Part of a small language model's weights.
Size: 15 layers, width 256, 6 heads of 64 (3 for keys and values), MLP 704 SwiGLU, vocabulary 1917, 13.5M parameters.
Training: a variant of Adam for these matrices, 1000M tokens, 7630 steps.
MLP neurons of a small language model. Each row is named by its layer, matrix (gate and up: input weights) and neuron, and shows model dimensions 48-239. Each number is 500 + 50 x the weight over its row's rms, rounded and kept within 0 to 999. Numbers have three digits each. A neuron's up and down rows have the sign that makes its largest values positive.
After each neuron's rows, "fires in" lists the words (lower case) most often at its 100 highest values on Wikipedia text that the model never trained on. A number after a token or word is its count.

L8.gate376:553452488572515577514476546558468536491386500501497484566560538474595471573479549461325419507573506496463467517611519480403546580395518535470470512432522482532608506440485438445547459456482509523535452465521469545464532489478498595482561429484558484568390455443452475455535448501427467431540516426489555417449523458526522513408488497564502499494444497440522564541435498507517479538449549475557508478573447498558512573524448468557587498544561485489554543550355519533536496476502534431483445519463566524527542496529421500502459489473530583472541474494484528440536436503414526398
L8.up376:521485457443427627465561504551496550617533553535480512448514585485465448422373442447557465444523512419444491444593557529418572450523543508475508529438476535538481518519502508494562466421423439513460372516554558483568447437477460430476468549443444489512447539532433519519448513399474490480517475519514420479462606542467447513583442489520449538450455569387507491463467479573557523495506477515515449547407462476572487481461534475555451601502541476527493545355519533603460530529515493541491486514593478539597558476398543475563509469494437518529504539456490513501397463495513425503
fires in: "up" 15, "upper" 12, "this" 8, "during" 8, "when" 6, "with" 4

L2.gate88:409475555551473539459553516477485546460606404497551516518519527563529468466497507546527597538529654460542546413582449496547549556462484459512502543478431498455505585501485559510417434510507532487518515535526431511448448474440558490469515474507510538484436476595537586474525418432468477411444524465505406531446464505399485495464482596496481595544558583515448525487417515536569557533549504461526522487488498457411542469494482512493460514540536459506544515487468368492496584457521403460488473549475383506619491470427538422527533564517452509439514449510515521494475478504522497558
L2.up88:456502560515525503516507436561482465518549467570485495553509548457488500405476493547554619464471514450514509454495428480574535555518489600512505566478434461484385524541581542443437470499467616514507449611509514559498469462561531488478573500541518592507578547457580580477545512533459493582484499403476480573411494572402483444496465457423466546481557433524565493445489461594478593440496559433532475467495450471508612536530514512427470601505601525508533444377439497536538482428493433438473497516508474471496526486443521469628564499452457569486495531551469442571401405460491580468
fires in: "service" 15, "services" 9, "operation" 8, "serving" 7, "occupied" 6, "operations" 5

L6.gate492:472507420574542460506495445619406550485492587541547463489514434588511548496573390490500451556463476522551581591563513474505482563398564541547552514441507487490555553507569528463468506476535583454514546501494500630473526546474553476431516561376550499529458546404393554443476440527481512531479518541489530593445498506568542477532447477530492410570519441498522507555463458529511430396561490576434512460483512469598522449488565375474470564572503478485496404551557567581459534423486527527556540525485449525476549490489524455489453405391542522521560455572534559526573514442494400580
L6.up492:474542503472456465438556499582480418454489385511534446504553514508457444375609497439481503470511519537560509551543433500496504458473542473532499500486481539495541567522543416498444540446540525634596491475421517511533436559521436474480504466530487488581342603401451404526547541508480584539518501497562547510458379501453418533501531527558464460403582509479594447551412473559441399438567470525448529445448498509483506490442553525533564541377566588489437490510498540452536479481453420487520498425494406552459533527512483511425554596413464558537453480509566486512518562516542389481
fires in: "no" 21, "in" 18, "summary" 5, "number" 5, "a" 4

L8.gate371:526477415544521437568543533428452595592641465548572556523563513528442548567449525541442573463526476519508575483469498483549495468440452433473546531565490444517525463479550457585439477468487522419534485604555496546485532451439479543496497374434452488542568521540455461418445526514554439578476488510510530503441595623464493397478375476519515521475520463545467463528482546479470497531538628517477505516485445448502571461495486457501489563539437463510497528569535431507565477478537496506487480551497436485441582425568504398432496505552564575527568490532549405462569413441474492496
L8.up371:503534476495565500576533471553499544435474503499530518479500540523515503509493462562487490535494522483561554500463613494510449551495527517520452569630490411540526502454471444466458626509478603474488507541527485476487428466537524530516502295414528551509508509502448546459543468519550503463367511525451495447416611564520570470493440470490443410453497504461537529590471546428482478568465638500506522508535536451503593499602512517503503527541498527546474402466539453453523513465524602551484505509424455446504523463507535411456510551430545532573449481593477478554507451397472542443
fires in: "he" 32, "hearing" 6, "heavy" 5, "heart" 5, "health" 4, "headquarters" 4

L8.gate514:564455529480490458494469556538491482499495464539529561565466466625525572393505479490443508436536537509508558383515483534484518486432586539404555516469536477488534568518509528432532516488413579434482464509421501396553453514473452427555504428491568524539437506518488458505532423529543511472481461476480589460449454432440555490381566402482560471470547410500504441452420480569503496352486525480429466437482495534398501446439477490638523498546464439581515502536524544596491507451503482372533502520462591470436596555494526419514510597438514579511502448474520639537502489546464452552
L8.up514:508504525551433465469522552395542555571453553572513495470537504471538598523527501537510476507522546450499472509534482535583421411457474542586495370563494470577497500491589374561465559545599547428472510522407555544519524428507455609460431481510451434496392516487538520509399549500494490529457531368515435558541469461493515593599480471464492472520528527587496517587493487430604515508451528529467540578473469510447555525500519569513539591588515465517517485520533480447508537512452476537436476501424531507554469508573480472525545593531453501543544514532507562531503425541527554539
fires in: "in" 86

L5.gate61:510480467455461503558556441545424482472554578570584517470501489480460424540395576494507543482473565557472530468533488329479395535527498543458558503502514521574546484480410553484430522527479523461437550438457405613480531545475455525497458563510506535512446521516458496457463506525452415564434494496519558626513549436509420539544540542543444461517439502448428478451529524565495475672524476529456524513486461572466465529464509534463463541439443455502511464502549437501425445506435587399512511592540446562550431463537465467510427435484562547578503454525573486534486451387485604489
L5.up61:512469378509545431610534551501526410446494594444477533369508536484475421536439538466497507460516522460442622445542493500532533505495504505547504590497460509622450420502554502493471471585599528485441531458497407523443463541450561529528528508558513499574537518404525435537464427445477423596508526458429512596391499492504399454504365461550573571484489456480443506448551533630517492481522577563530524549446384488470515478481427482374479553326432467511496502468547526532530408415483471503525558477507522440555509510523456509486508421549511543512533541532508533456409516460560539482
fires in: "1" 41, "one" 11, "seen" 6, "seven" 5, "120" 5

L10.gate173:503552585428486474469562453496550423571581488438537536548531492500412440438556500485473504581474489473440543465461527509499465469498438497456436472476567479551428451442480485446541474432507464562546403559514568546528511507508524576526615490503443424468433548463517523348405494438567507611552547549562541571495485483510347473467428437463529556409571466544460541546535448476493416401485469473530486492531430504563468519582476496522453521484472606469524543497468506402496518578423528487502530568532449483441421480531531464492548434526461402585517476576556386458516524508529541407
L10.up173:554494504419484541497496464446592510539510577526505578456575493538463583406491542500434473521508551532470613511561433482530494461489370450459552433503453467486428466341566435500460555446419533550509482444507392549491443507425504530448551473527447479527542429538591521454434488473454599554475502546411533523458503490531483514510460513447602489551583468533516453463504508523508487520534487400404396520549473465467482534479569517505561514594467446504448479527522513502380581439485513530446490555431531497498496518503496485515497502516546444502592481514550527531615497570610457486
fires in: "with" 44, "given" 6, "needed" 6, "without" 4, "higher" 4

L5.gate466:489492412531444442480481570558502496550482430489430480521517415476515552478525485511451547445529491428395440508519520504467420611450475464492514606606445529475465471503478496449416464442605524608520546482424483502486562483433535416491509568508449547496465562478529494576464482501595473629467458424558481465478479448562482555516537528470453492535634497531453567510544466494445525500437512521479590505396480525516501543592511419409430577541488538525497509453464428528441478457461375552516436522529466553475476592443554460504506550509396524520512451589418548525531580553491557470
L5.up466:423534446472532442452531508451421514509504455509531440465540523578610500513460490509463520436434476514527490486557534549493492469492507500497617564547495474454369455486553442496425581494431570413454501501432548553527466493474506507497547465488473476492477457497539504612569609486516520446489484557516462504497412401544520466508580582500489402523524386472494506449446477538519428427431588487620523424562491476541374492493606541548532513624483519491502528439496457505504441522432520548468498553478476503490484515508536495425548491520471506447496475494412462460502582514483435623
fires in: "party" 19, "politician" 12, "political" 7, "war" 7, "actor" 6, "warner" 4

L2.gate138:506517546490451434492539460502487460516457590393506532505558530539497490425526512550527569537588498500513604490424513425509555416530397530582481441531551470555574467485517444436498627585414533491384499533515492561499556457516520555506480548520492481481530427585514467398417481601516459484525511453554521470475457425366516481478434468497544577479473537545474498466471550481444560490469570484440477497469562436484519402471540427520520553439465501479487471589415458517441521528460580435468444533479604511483524501560578467589489516480444524470457503541541489535534490490521567441
L2.up138:390512504519526509508553512443482526395463538539448617495475435411459524455464443484497555483476506364511411553508394532499536543513531527481551537515449465561483449599574463456434464528459485524517521601536528462457480424519565442576518463584386537445521443481478463488569561421563521562449456460489493441594450547490546505556464532426471510567527485629407392527431575422539518513418513509483476451524503473408491488494454573522490540452509462492534502536513561425522431455430462501379461489469469507526554498448470512467412498530592477542493547394476477488499497583466578470
fires in: "released" 17, "elected" 10, "went" 9, "labour" 6, "twenty" 6, "institute" 6